MLP neurons of a small language model. Each row is named by its layer, matrix (up: input weights) and neuron, and shows model dimensions 80-175. Each number is 50 + 12 x the weight over its row's rms, rounded and kept within 0 to 99.
A block is one neuron, or neurons of one layer that tend to fire together. After each block is what it responds to, as a language model described it from the Wikipedia text at the highest values.

L4.up964:40 42 41 35 49 49 52 51 60 49 67 42 62 38 51 31 42 64 41 56 64 29 60 35 69 45 44 57 54 72 37 37 61 41 42 54 52 58 67 67 56 47 35 49 25 53 62 69 67 71 63 51 56 34 63 51 43 50 55 53 46 46 36 60 29 59 55 29 57 31 37 25 49 53 53 68 60 51 46 45 21 60 48 45 53 52 53 45 40 55 49 53 48 35 61 44
L4.up1745:55 75 51 22 57 59 49 51 52 50 60 41 47 40 44 45 39 30 31 35 59 48 40 40 42 41 44 63 44 49 38 56 42 73 67 50 53 39 73 28 41 51 58 88 40 48 58 47 65 56 49 40 51 57 45 30 53 62 51 54 44 50 44 31 55 61 58 72 67 66 67 54 50 53 56 45 44 52 31 62 43 41 24 58 36 60 53 56 61 43 65 72 64 38 56 48
L4.up2586:57 56 47 53 66 71 46 57 47 55 46 36 20 49 53 47 26 40 60 26 63 61 36 52 52 45 60 41 52 62 47 46 63 31 66 63 60 61 52 64 41 38 43 59 41 34 31 49 18 71 56 46 54 16 56 45 55 47 55 56 31 29 44 49 33 50 37 70 44 51 36 52 56 42 45 51 52 46 42 54 32 47 34 40 63 44 49 46 44 49 49 43 61 49 66 66
L4.up2872:53 39 29 41 55 61 51 64 64 42 41 62 43 46 41 65 37 58 33 63 59 57 57 80 58 34 45 48 39 44 62 67 47 62 74 53 51 52 58 47 35 56 42 42 50 46 61 49 61 69 46 58 64 63 49 41 53 46 51 63 40 34 48 44 33 61 77 40 60 42 24 58 27 48 40 52 45 60 42 55 62 66 56 34 63 62 64 55 40 77 47 57 68 72 72 38
Responds to: Range connectors after a number, mostly years, that link to an end value: the en dash in 1428–1444, "to" in 1982 to 1998, "and", "until", "since", also page and score ranges.

L2.up105:36 49 50 66 51 55 54 44 50 56 65 55 37 55 62 68 73 50 42 46 63 44 59 61 44 38 47 40 63 53 50 45 28 59 41 37 57 36 80 57 35 53 33 54 64 55 55 65 45 39 38 42 56 65 61 30 37 68 43 37 50 60 26 52 55 52 42 25 10 50 41 32 71 49 51 33 51 47 61 59 54 62 59 59 48 49 44 56 69 46 54 79 65 64 43 59
L2.up192:49 61 38 56 57 74 38 49 71 62 37 57 48 52 38 50 45 65 55 66 60 35 61 65 47 43 42 40 60 37 61 42 46 50 69 40 67 53 49 35 45 52 61 43 25 34 50 49 36 44 51 44 21 55 65 40 21 52 52 44 27 61 35 66 45 50 33 38 52 55 40 37 47 56 43 52 45 35 49 70 42 50 44 62 45 60 49 74 55 49 29 65 50 72 63 43
L2.up402:48 57 43 54 37 67 42 62 48 43 55 50 70 39 47 42 49 41 42 47 49 32 45 50 56 60 17 41 65 27 42 69 43 53 43 48 60 39 53 34 50 40 53 53 21 61 59 74 37 80 41 64 56 41 50 51 42 44 42 42 36 54 43 51 59 29 69 58 30 45 73 75 48 51 55 53 77 36 33 48 44 47 55 48 50 46 55 53 47 51 47 43 46 39 63 66
L2.up840:49 55 53 46 38 37 49 36 39 56 62 44 42 18 36 54 52 70 48 67 27 61 38 63 42 34 51 62 58 54 48 28 43 62 49 52 47 41 62 58 50 49 47 34 34 48 40 60 51 48 66 23 36 45 66 44 40 40 53 27 55 62 41 51 50 20 80 27 46 48 28 58 42 62 68 46 41 37 63 45 35 71 40 53 63 34 36 71 49 56 38 50 72 64 75 72
L2.up854:50 80 42 57 65 26 39 63 67 47 53 34 51 76 54 61 59 25 33 43 55 53 33 47 37 54 33 46 55 43 43 47 39 34 42 61 50 31 53 61 61 68 48 55 47 65 63 52 39 69 59 44 52 40 59 51 44 50 42 58 50 45 36 46 39 38 56 54 53 46 22 43 63 67 30 18 69 59 47 49 60 65 68 42 41 37 26 44 48 61 64 52 92 51 35 37
L2.up1032:30 61 44 59 40 33 43 37 63 57 66 52 55 57 61 37 40 43 41 51 21 30 66 45 57 49 58 66 57 48 65 32 26 43 40 24 44 35 60 61 38 62 45 54 43 54 42 57 47 59 47 36 40 32 43 53 37 46 46 58 64 50 40 51 49 51 58 41 36 32 50 58 61 43 58 33 81 52 59 42 53 45 51 59 33 34 52 53 47 56 46 69 62 52 39 48
L2.up1324:22 62 39 44 33 50 45 38 53 60 33 58 32 39 35 41 66 53 48 59 44 39 52 52 46 47 57 43 54 48 26 62 49 58 45 48 54 50 74 82 52 63 48 39 43 57 62 52 56 57 40 42 38 84 39 37 35 41 55 53 55 62 46 61 63 39 42 42 26 56 46 59 57 61 18 58 48 51 53 57 60 51 59 59 53 87 40 51 42 30 44 49 62 65 33 31
L2.up1374:58 56 47 65 34 33 44 46 31 66 56 56 30 27 52 50 41 43 36 48 62 50 28 59 33 37 35 43 50 56 50 69 33 47 52 52 49 47 40 65 57 58 50 49 42 46 67 58 43 82 42 42 53 48 52 39 30 64 68 52 50 52 49 68 63 66 71 37 55 37 45 59 50 49 65 37 39 45 53 59 50 42 38 44 45 44 44 65 38 65 66 37 65 64 39 38
L2.up1408:54 52 37 51 40 63 36 55 50 48 77 38 19 53 71 51 72 68 46 47 63 64 48 40 54 39 37 34 70 41 54 60 31 50 76 45 31 62 52 52 47 44 43 44 51 30 35 70 51 60 65 35 48 47 62 43 43 46 31 47 48 68 37 44 46 22 47 38 31 46 40 47 56 44 70 46 56 55 37 30 55 34 38 70 61 34 56 51 59 58 56 59 50 51 51 47
L2.up1537:46 51 58 55 67 51 30 50 47 38 60 41 59 47 45 62 62 65 74 35 34 41 36 50 54 55 47 29 56 61 52 52 49 58 52 43 57 38 51 61 40 55 39 42 43 53 56 65 40 48 93 36 74 50 58 52 27 29 52 40 41 67 57 72 50 36 48 31 27 50 30 66 48 47 49 24 72 46 48 44 47 56 41 65 57 38 46 69 31 82 66 60 64 48 56 54
L2.up1631:21 38 41 47 36 48 47 55 48 62 55 52 59 61 60 63 55 18 50 48 68 61 35 69 52 41 45 57 44 57 23 54 50 40 40 82 21 68 51 42 50 65 48 59 47 56 54 70 47 37 33 61 45 66 35 38 51 65 42 43 38 44 59 62 66 22 44 47 51 65 44 62 57 39 52 41 57 50 45 44 41 49 34 59 59 48 45 48 67 51 56 52 39 65 62 46
L2.up1936:46 64 39 66 42 48 26 35 37 30 68 53 56 55 38 62 75 60 55 35 44 47 51 67 65 43 51 55 59 54 53 47 73 62 68 65 43 30 57 69 47 52 56 63 56 57 47 62 45 77 61 53 66 57 57 50 27 46 56 39 52 53 35 57 56 55 45 36 43 34 27 65 49 71 63 36 52 48 63 40 54 41 60 45 68 45 44 61 54 75 66 80 51 42 41 65
L2.up1952:60 50 35 73 53 53 28 34 43 60 60 54 56 51 40 50 59 59 51 50 66 40 24 43 51 47 57 60 73 69 54 65 55 35 50 45 51 50 44 53 72 41 58 41 42 55 58 55 47 43 56 29 56 61 56 63 43 43 52 31 20 61 33 53 49 45 46 51 37 71 45 52 72 66 39 43 44 43 51 38 38 62 30 70 42 51 41 68 52 56 55 60 56 63 62 44
L2.up2016:51 39 49 57 43 45 41 59 45 37 54 33 60 51 52 43 50 38 67 51 60 59 69 30 49 45 47 45 58 58 52 80 40 31 53 59 67 32 38 45 39 40 52 56 50 78 62 57 40 59 61 54 52 66 78 55 17 46 53 30 23 55 26 42 54 31 54 38 66 71 30 64 61 49 57 43 44 27 52 25 64 54 40 60 70 50 41 64 58 71 57 58 67 45 61 43
L2.up2401:31 29 24 51 34 67 69 29 44 60 60 40 57 46 57 56 81 35 47 43 60 64 42 35 53 32 57 49 46 44 33 37 47 59 66 57 47 50 55 44 37 42 39 67 52 48 21 82 16 65 60 59 48 58 47 58 37 29 56 44 39 60 46 45 53 38 38 30 05 47 44 49 66 42 31 33 46 42 40 38 38 30 46 65 58 53 70 49 57 62 55 57 63 60 54 54
L2.up2540:61 61 38 52 41 42 34 44 51 49 70 69 37 55 58 52 26 58 68 42 55 38 34 47 58 50 52 48 70 77 55 43 45 65 63 50 59 40 59 43 49 61 59 50 52 47 52 48 35 42 56 58 53 38 50 33 48 60 32 62 46 56 34 59 52 49 41 42 41 35 44 57 51 51 62 44 50 62 59 45 44 58 37 33 60 39 58 66 56 50 52 52 77 58 69 83
Responds to: Tokens partway through a multiword title or proper name, often a colon before a subtitle or small words like of, for, The, e.g. Pirates of the Caribbean: At World's End, Empire of Kitara.

L5.up2348:52 43 51 49 50 65 21 21 43 66 45 45 48 43 47 58 47 44 50 41 62 50 63 50 34 51 56 44 44 49 50 48 62 37 59 51 34 61 60 42 44 59 61 50 28 39 57 40 84 49 50 33 70 67 57 64 46 40 52 38 34 21 35 29 34 48 24 41 77 60 56 46 46 47 45 63 54 44 41 47 43 57 58 56 58 55 55 58 63 36 39 45 33 55 47 48
Responds to: Final token of a common noun ending an indefinite or unmodified noun phrase, just before and, of, that, or a preposition, such as man, material, oids.

L4.up324:54 62 45 60 47 65 86 42 51 52 33 51 54 54 68 53 31 47 57 47 54 50 34 32 39 39 52 45 53 47 61 70 57 35 48 70 35 45 51 56 48 43 39 53 35 57 35 37 40 55 31 48 60 40 52 60 60 71 57 44 51 61 50 55 31 53 35 51 58 41 57 65 50 61 35 37 67 62 41 28 55 51 36 64 39 43 65 34 43 64 56 58 37 66 59 36
L4.up562:37 57 59 67 49 58 45 84 48 40 74 63 59 53 45 50 40 17 40 54 41 43 57 40 34 50 40 46 53 32 62 69 60 43 11 54 79 58 61 53 43 49 59 34 36 40 45 39 57 36 61 46 47 38 39 41 45 65 55 62 61 48 53 29 35 46 47 44 46 61 72 42 66 36 58 45 51 48 31 49 48 76 30 58 42 44 58 33 27 30 43 68 50 56 50 68
L4.up1710:57 60 30 76 28 46 46 62 73 46 57 60 50 33 61 70 72 40 51 31 44 27 45 63 45 59 39 28 55 62 57 49 32 65 41 50 63 42 38 72 30 51 71 29 57 49 41 32 32 53 25 48 56 45 60 58 35 45 39 63 85 59 41 56 31 45 31 60 50 37 62 66 51 43 53 51 66 45 64 30 40 62 43 54 42 52 67 21 33 44 42 55 71 33 40 60
L4.up2651:29 68 37 46 40 66 51 55 56 39 36 47 50 41 50 57 37 59 66 29 70 54 36 61 49 59 55 51 47 53 48 32 30 46 35 44 61 47 44 51 59 71 33 38 60 69 70 37 31 43 52 23 45 52 69 63 34 54 60 47 61 49 49 29 46 41 43 79 28 57 41 46 59 63 47 61 48 29 40 47 52 38 60 48 59 62 51 54 39 37 24 39 51 51 45 40
Responds to: Nouns naming a person's job, title or kin relation, often before "of" or after possessive 's, e.g. tutor, chairman, daughter, plumber.

L5.up2232:74 48 45 70 31 32 53 42 48 57 49 48 51 40 74 60 68 43 60 59 71 44 58 43 50 61 45 44 69 53 12 70 39 52 63 62 52 39 56 46 37 48 65 67 58 58 55 60 55 52 50 67 36 63 66 60 54 37 22 33 30 59 36 65 55 41 39 35 38 61 49 62 41 57 55 42 39 50 40 42 58 46 38 73 38 42 59 87 27 58 53 23 62 62 53 45
Responds to: Words inside multi-word titles or proper names, such as book, song and episode titles or organization names, especially function words there: "Spring of a Town", "BBC Symphony Orchestra", "Live in Toronto".

L5.up2591:31 56 82 40 39 52 57 42 36 43 60 39 48 36 56 71 55 62 24 63 71 51 44 43 46 48 40 33 44 62 62 30 68 39 41 31 50 37 48 48 57 46 67 75 70 37 42 53 67 41 58 58 44 58 33 48 60 34 68 53 62 36 53 17 40 23 53 42 28 31 39 59 55 58 71 46 51 43 50 34 55 41 49 31 42 68 63 52 56 59 53 60 66 36 49 39
Responds to: Function words and separators just before an expected number or quantity, such as more than 150, age of 14, score dashes in 3–2, table pipes before chart peaks.

L2.up61:54 52 30 47 44 47 45 53 27 51 54 60 55 53 59 54 43 35 52 37 33 71 43 45 38 59 62 39 47 49 59 53 68 53 39 55 47 56 33 54 58 75 62 52 23 65 56 55 65 32 48 53 42 52 50 45 51 37 44 45 29 59 31 47 56 70 35 67 70 22 41 45 54 44 39 66 56 35 13 40 46 45 56 51 48 50 58 48 69 81 57 62 36 54 51 67
L2.up220:36 71 47 72 62 66 36 60 21 64 55 76 45 52 51 69 51 41 62 53 62 39 58 80 51 45 39 23 58 39 52 26 45 41 40 41 66 39 56 41 49 65 57 59 66 36 62 48 59 45 42 60 29 48 44 43 51 38 26 41 48 27 65 66 53 33 49 49 34 47 28 65 57 63 41 53 46 52 72 36 34 52 68 58 47 49 58 52 63 40 52 35 54 46 44 53
L2.up295:52 58 60 62 54 61 43 31 37 39 43 62 30 53 61 38 37 61 75 54 68 43 63 70 56 40 38 41 55 40 51 46 49 69 43 33 70 49 32 62 11 58 76 45 59 77 43 54 53 56 72 17 37 34 51 59 56 37 28 53 75 45 74 48 33 71 35 39 42 58 48 70 58 53 40 63 53 56 47 56 49 58 35 58 59 52 46 47 59 49 47 33 61 52 45 26
L2.up407:49 50 75 43 50 36 72 59 51 77 29 66 55 43 70 67 26 27 44 75 46 48 52 40 35 48 66 46 39 51 79 36 41 52 70 50 45 34 53 59 57 54 33 51 66 55 67 38 39 58 43 79 59 48 64 46 43 55 34 53 38 48 47 36 64 58 59 43 60 41 68 45 51 45 50 44 29 52 44 60 51 62 50 43 29 49 53 48 45 50 62 43 44 59 56 54
L2.up476:58 64 63 72 49 53 49 63 41 71 41 60 47 24 33 66 40 66 32 36 56 31 39 44 30 53 61 47 48 32 41 34 51 49 57 47 65 48 48 67 50 33 51 64 38 35 50 46 41 29 48 69 65 66 53 51 22 60 36 58 59 62 49 67 54 50 45 58 62 70 66 46 48 42 48 44 36 45 44 47 47 45 34 30 60 50 40 44 54 37 57 28 53 45 49 39
L2.up721:46 76 47 81 37 55 50 61 53 49 44 60 58 50 54 68 53 41 45 55 52 38 49 39 34 61 58 50 50 41 46 41 47 66 46 27 53 46 58 50 46 77 47 43 49 21 48 68 36 43 37 62 71 62 78 46 28 58 41 37 56 54 54 45 49 46 39 63 54 44 74 54 43 53 35 37 49 50 50 38 43 66 35 66 63 32 69 57 58 47 27 42 63 42 36 53
L2.up1000:50 41 52 47 55 36 43 35 60 52 59 43 31 43 57 43 59 49 46 65 71 52 43 54 58 49 60 33 54 45 44 60 52 38 58 53 51 53 47 65 58 51 54 50 43 41 36 59 50 67 45 53 51 60 80 50 39 45 60 28 76 46 50 55 68 51 65 23 59 56 62 50 62 53 37 52 54 35 43 81 54 27 49 51 45 54 60 41 55 73 44 51 58 53 45 55
L2.up1014:27 53 34 72 60 56 59 41 42 37 49 72 40 53 48 57 42 33 46 57 55 55 46 28 57 63 44 38 41 52 41 45 45 53 40 62 42 54 52 55 52 59 64 52 41 58 62 53 60 46 45 67 94 56 67 66 39 55 66 34 27 54 50 57 53 62 38 59 33 50 64 55 42 42 50 50 60 48 65 34 44 29 44 51 53 43 46 54 48 78 35 45 41 45 49 37
L2.up1326:54 47 38 48 54 49 46 29 58 46 67 61 42 62 43 64 38 55 52 61 44 42 25 54 31 48 58 37 59 62 43 38 34 56 51 59 63 38 63 45 49 54 42 62 46 38 38 61 80 42 50 68 57 46 57 54 66 38 71 71 41 40 24 54 44 51 63 55 28 23 47 35 30 55 75 66 52 45 50 58 62 68 52 58 52 62 66 66 54 50 40 43 38 47 50 44
L2.up1405:39 60 43 44 58 63 41 51 70 42 57 36 43 49 49 59 77 31 46 34 58 37 55 57 48 40 65 51 84 39 70 49 31 29 51 55 53 42 62 60 72 43 38 53 42 67 43 48 42 34 42 53 49 56 72 59 51 46 53 43 66 70 52 58 34 49 51 53 48 35 56 54 34 49 28 63 64 27 33 44 54 48 66 61 55 65 24 44 64 50 48 28 54 49 58 39
L2.up1703:53 49 68 62 43 49 44 55 52 38 49 52 40 49 51 60 67 33 76 35 40 52 53 40 54 53 45 66 42 45 36 52 40 46 55 46 62 34 36 42 43 47 49 44 39 56 55 40 38 66 56 37 54 51 37 45 60 45 58 65 47 23 34 58 51 79 23 32 52 36 49 48 50 60 51 47 62 26 57 73 47 51 44 50 65 55 30 53 30 64 55 41 45 52 37 50
L2.up2039:54 58 54 68 44 46 53 20 34 42 52 48 49 44 47 68 67 52 56 58 21 53 62 42 61 52 49 30 47 49 59 49 61 59 43 31 68 52 40 58 56 57 51 55 49 81 54 37 45 48 60 37 74 72 46 56 69 58 40 55 50 46 20 40 53 58 37 29 31 52 77 70 56 50 46 76 42 48 33 61 63 54 42 60 59 68 43 56 55 41 55 53 57 35 55 68
L2.up2587:49 67 55 41 29 70 38 42 56 34 45 55 51 37 67 55 46 59 36 56 60 65 34 43 48 36 49 59 45 44 61 50 56 47 29 56 44 61 44 39 50 56 50 47 32 65 42 57 35 42 49 78 61 53 46 55 68 46 57 78 36 50 43 52 56 56 35 64 54 55 54 47 35 47 56 43 60 53 49 77 59 58 49 58 57 62 44 40 65 59 61 38 33 46 24 40
L2.up2847:60 56 61 73 34 59 52 62 59 61 50 51 60 48 27 25 33 54 41 42 48 49 48 54 60 32 77 50 36 24 32 61 38 40 62 68 41 56 28 45 43 59 89 55 55 54 46 52 51 37 51 34 45 63 54 47 36 51 50 34 60 62 32 49 64 57 05 47 70 64 63 25 45 64 64 43 58 60 20 38 44 58 46 55 51 44 54 38 38 54 66 51 53 39 47 46
L2.up2869:40 61 50 69 64 73 46 34 31 68 47 53 44 60 55 55 46 29 58 54 48 26 24 33 48 46 37 57 69 35 59 37 53 40 52 56 47 41 41 54 46 52 58 43 50 66 51 44 71 68 31 36 39 53 38 57 59 52 55 36 46 38 49 37 45 50 43 48 43 40 64 54 65 68 24 74 38 52 40 54 52 42 34 40 47 57 69 65 61 63 70 20 61 52 45 44
L2.up2913:64 60 11 60 47 44 38 42 60 65 43 52 39 58 37 57 71 44 72 59 56 51 45 42 37 60 44 45 46 37 31 43 29 68 60 34 36 49 64 56 43 59 61 52 45 50 41 50 46 42 42 52 67 60 82 58 41 52 52 46 48 45 37 47 68 45 48 75 62 56 77 57 46 29 55 50 60 23 61 56 58 36 48 65 49 61 36 43 64 44 67 63 64 60 35 37
Responds to: The last token of a noun phrase, usually a closing quote or parenthesis or the head noun after a/an, such as "Machine of the Year", supercard event, confidentiality agreement, before of, in or for.

L2.up139:42 57 48 65 69 52 35 30 45 16 49 62 49 40 35 25 51 49 57 62 45 51 42 58 50 55 32 39 21 58 36 36 65 52 56 64 46 57 58 48 66 61 34 41 54 50 44 64 62 64 70 66 41 29 13 54 57 56 33 45 30 68 53 44 38 50 38 36 45 62 44 59 55 55 55 54 67 45 27 31 62 45 50 40 50 50 62 36 38 42 70 40 67 68 76 32
L2.up304:68 35 45 25 28 48 30 53 44 34 65 49 42 41 45 59 52 61 32 26 41 54 57 34 65 45 32 37 52 56 42 56 41 45 47 51 67 59 49 63 44 45 55 29 38 38 52 62 47 38 62 67 38 32 60 43 52 49 48 61 51 48 40 51 48 43 49 40 57 54 55 33 34 53 61 60 38 50 28 56 33 44 58 56 45 51 56 42 55 56 63 61 72 69 39 45
L2.up841:49 67 44 49 57 44 56 42 51 45 72 64 41 53 52 64 56 47 34 27 64 27 66 56 69 47 41 51 35 58 63 70 60 44 29 64 48 60 52 41 47 35 58 34 49 62 47 60 45 58 54 90 67 41 30 50 49 56 66 42 49 43 51 69 55 53 76 51 43 48 26 60 55 56 54 64 70 40 26 49 52 63 62 49 53 46 44 41 49 64 44 51 62 51 57 47
L2.up872:52 50 42 69 57 61 40 64 57 67 50 49 49 39 42 44 57 55 50 60 79 61 69 44 53 58 52 54 45 48 45 51 51 62 21 57 52 61 42 47 61 50 48 52 41 79 68 38 38 71 37 62 42 45 59 61 48 43 54 54 61 37 35 46 54 60 48 40 51 55 40 59 31 46 53 54 61 38 49 44 45 49 57 58 48 61 50 48 66 71 46 59 42 62 38 72
L2.up1174:57 69 39 52 52 31 65 30 37 46 51 45 68 39 50 50 37 45 45 52 50 33 46 36 37 74 29 30 46 48 31 63 56 57 60 58 40 49 56 58 43 67 50 63 58 62 32 49 36 59 76 61 61 44 30 51 60 47 49 36 60 47 55 34 60 51 63 59 58 35 59 45 60 46 62 29 38 46 32 45 52 39 48 32 46 41 52 59 69 61 56 45 44 64 41 46
L2.up1200:56 69 38 41 45 39 44 47 41 47 64 55 47 36 40 25 28 40 46 26 39 56 58 44 71 43 34 59 46 54 46 43 38 44 57 42 30 46 51 59 57 60 41 49 37 76 43 63 50 59 74 38 38 47 50 53 51 46 58 42 52 45 44 50 29 58 33 35 48 60 68 34 40 34 45 42 43 56 61 55 43 52 50 36 36 59 49 53 32 59 42 53 68 60 49 70
L2.up1205:32 46 51 52 48 36 46 37 32 46 40 58 51 53 62 51 66 36 52 22 68 42 32 57 51 45 41 53 56 54 48 61 44 59 62 33 37 52 40 45 46 55 40 46 79 80 50 44 42 46 58 54 38 46 46 49 37 44 57 37 51 64 35 71 31 36 42 51 56 46 53 58 49 43 45 65 52 63 29 40 25 49 53 36 57 63 27 71 61 27 62 58 33 40 43 72
L2.up1251:48 66 53 68 60 27 53 45 33 44 56 31 46 58 44 67 27 55 33 29 52 59 62 43 36 59 37 60 52 58 45 51 66 63 81 65 52 57 70 68 60 65 46 63 61 62 64 74 54 61 59 47 50 46 32 35 42 51 48 51 52 68 42 39 54 49 57 49 63 53 62 49 50 57 47 58 42 35 19 68 64 34 43 38 22 45 31 53 45 61 44 59 55 42 47 79
L2.up1373:45 40 24 44 46 44 41 73 33 48 45 27 57 47 43 49 65 69 48 51 47 56 39 58 48 57 52 43 50 56 69 76 42 44 25 59 73 73 57 67 48 38 60 47 48 41 67 64 50 34 49 50 27 42 24 49 44 58 64 61 33 64 46 46 59 62 52 77 46 30 45 62 56 54 52 50 67 40 56 45 72 48 21 40 50 59 47 61 52 44 62 51 54 63 53 56
L2.up1380:46 38 44 49 65 37 50 55 47 28 53 53 76 59 40 49 55 34 59 39 41 70 36 40 49 57 40 55 44 54 69 46 55 58 43 58 59 33 50 66 22 43 50 44 51 70 44 53 29 46 61 53 31 21 32 32 32 31 52 69 49 33 49 53 60 42 29 58 56 77 38 71 52 34 38 51 26 44 52 34 61 47 65 38 38 40 38 71 58 65 52 61 70 95 46 59
L2.up1732:39 39 35 44 14 49 70 53 28 38 54 52 34 46 33 49 62 45 58 41 43 62 64 45 58 41 74 48 42 58 43 51 45 34 34 24 56 69 58 52 47 34 47 42 61 50 41 43 45 47 67 58 49 56 58 52 44 40 51 50 35 56 36 56 42 65 14 34 59 51 58 27 52 71 51 29 40 45 33 68 67 36 71 44 48 50 35 55 50 59 43 45 31 63 61 66
L2.up1886:59 59 39 80 34 61 49 40 33 57 50 45 46 43 45 66 67 47 35 40 69 62 33 59 71 58 42 57 41 60 56 56 65 43 59 44 33 55 54 56 48 35 43 39 45 56 58 26 57 44 46 50 31 52 55 47 62 48 34 34 45 49 25 60 62 45 48 55 68 79 31 34 63 64 39 59 37 23 21 59 48 64 43 68 55 28 43 50 52 57 36 36 48 64 57 83
L2.up1983:39 35 40 45 71 56 41 53 42 57 57 37 55 48 66 60 85 58 82 42 52 46 31 55 46 31 37 71 32 53 67 45 40 24 21 58 59 66 58 44 59 71 46 40 31 68 37 50 48 46 61 50 43 40 41 41 45 43 65 43 61 49 42 40 75 17 46 43 54 51 57 31 57 35 44 37 39 54 16 72 46 54 65 61 16 62 35 41 36 69 39 47 63 76 46 53
L2.up2147:35 67 49 59 56 47 45 42 44 57 45 53 43 55 33 81 56 45 34 60 55 44 54 54 75 53 38 44 50 36 75 42 76 55 47 54 62 46 54 34 55 68 40 47 44 67 42 34 52 57 61 59 39 35 52 63 50 53 58 82 66 60 43 55 37 52 48 45 60 44 48 40 61 53 48 42 26 60 39 50 59 62 47 37 38 56 39 74 63 66 52 29 53 34 31 55
L2.up2597:45 74 43 60 43 59 53 25 51 38 33 58 61 58 50 71 59 48 42 33 60 57 58 63 43 57 62 53 53 66 59 32 80 61 48 49 44 65 38 62 58 49 56 74 57 47 49 67 43 41 53 41 52 27 41 50 52 26 49 53 46 56 56 30 33 46 56 49 70 54 41 55 71 36 65 54 47 33 51 52 40 51 43 44 63 46 18 68 54 56 51 61 38 48 54 53
L2.up2848:35 25 66 59 59 68 44 61 45 44 60 43 60 48 62 41 65 37 46 32 55 52 37 38 53 60 62 66 56 47 54 61 60 32 30 49 60 60 64 59 66 43 63 50 38 67 51 50 44 49 27 52 25 72 49 54 63 46 36 62 51 66 58 25 52 57 40 34 49 43 43 49 44 36 44 53 46 46 37 56 46 46 53 56 39 49 57 45 34 49 41 50 58 40 54 57
Responds to: Dashes, hyphens, and words like to, or, and that join two values in a range, mostly between numbers such as 5.8-6 cm, 1999–2001, pp. 36-37.

L4.up303:65 32 35 71 52 54 55 56 46 51 46 59 55 41 52 60 71 50 55 60 70 63 35 50 57 58 50 44 76 57 53 62 40 46 80 46 51 69 66 73 40 49 61 47 45 50 57 68 47 29 46 62 37 57 61 53 46 44 31 30 26 61 51 59 55 38 52 36 52 62 44 55 65 50 57 50 60 41 41 38 36 65 42 65 52 59 50 70 40 71 40 70 45 37 49 50
L4.up2063:55 66 48 51 44 45 49 34 57 45 53 49 36 58 65 53 58 63 54 62 62 57 54 53 55 46 59 50 64 70 21 72 54 43 45 61 37 54 61 55 40 27 48 60 34 50 54 53 54 51 46 42 71 56 51 59 29 34 39 29 45 72 54 75 64 29 65 37 62 58 40 53 39 60 51 37 73 19 63 20 44 54 48 48 54 52 53 66 60 39 53 38 49 65 38 53
L4.up2594:46 29 23 64 56 42 68 59 81 40 57 49 68 37 34 47 59 61 52 45 62 65 36 43 60 39 55 43 58 53 40 71 39 59 66 68 58 25 39 55 45 43 58 54 39 57 54 77 39 54 51 59 35 46 52 35 48 38 40 46 28 69 39 47 43 14 51 33 53 38 63 82 58 58 51 45 55 45 38 18 48 39 48 76 56 35 69 66 51 70 30 60 54 69 50 49
L4.up2762:44 34 58 57 43 60 60 48 78 57 41 47 32 49 63 58 47 65 54 43 44 60 59 77 33 63 56 40 62 55 46 53 52 57 56 52 56 40 33 40 68 74 59 59 35 33 61 44 49 54 44 52 39 45 47 49 43 72 21 45 46 69 49 32 52 50 43 31 50 44 49 47 44 48 45 54 43 49 49 57 63 61 27 47 40 63 53 46 59 47 33 42 67 54 40 55
Responds to: Words inside capitalized titles and proper names of works or institutions, mostly connectives like of, and, for, such as Center for Advanced, Cracovians and Highlanders.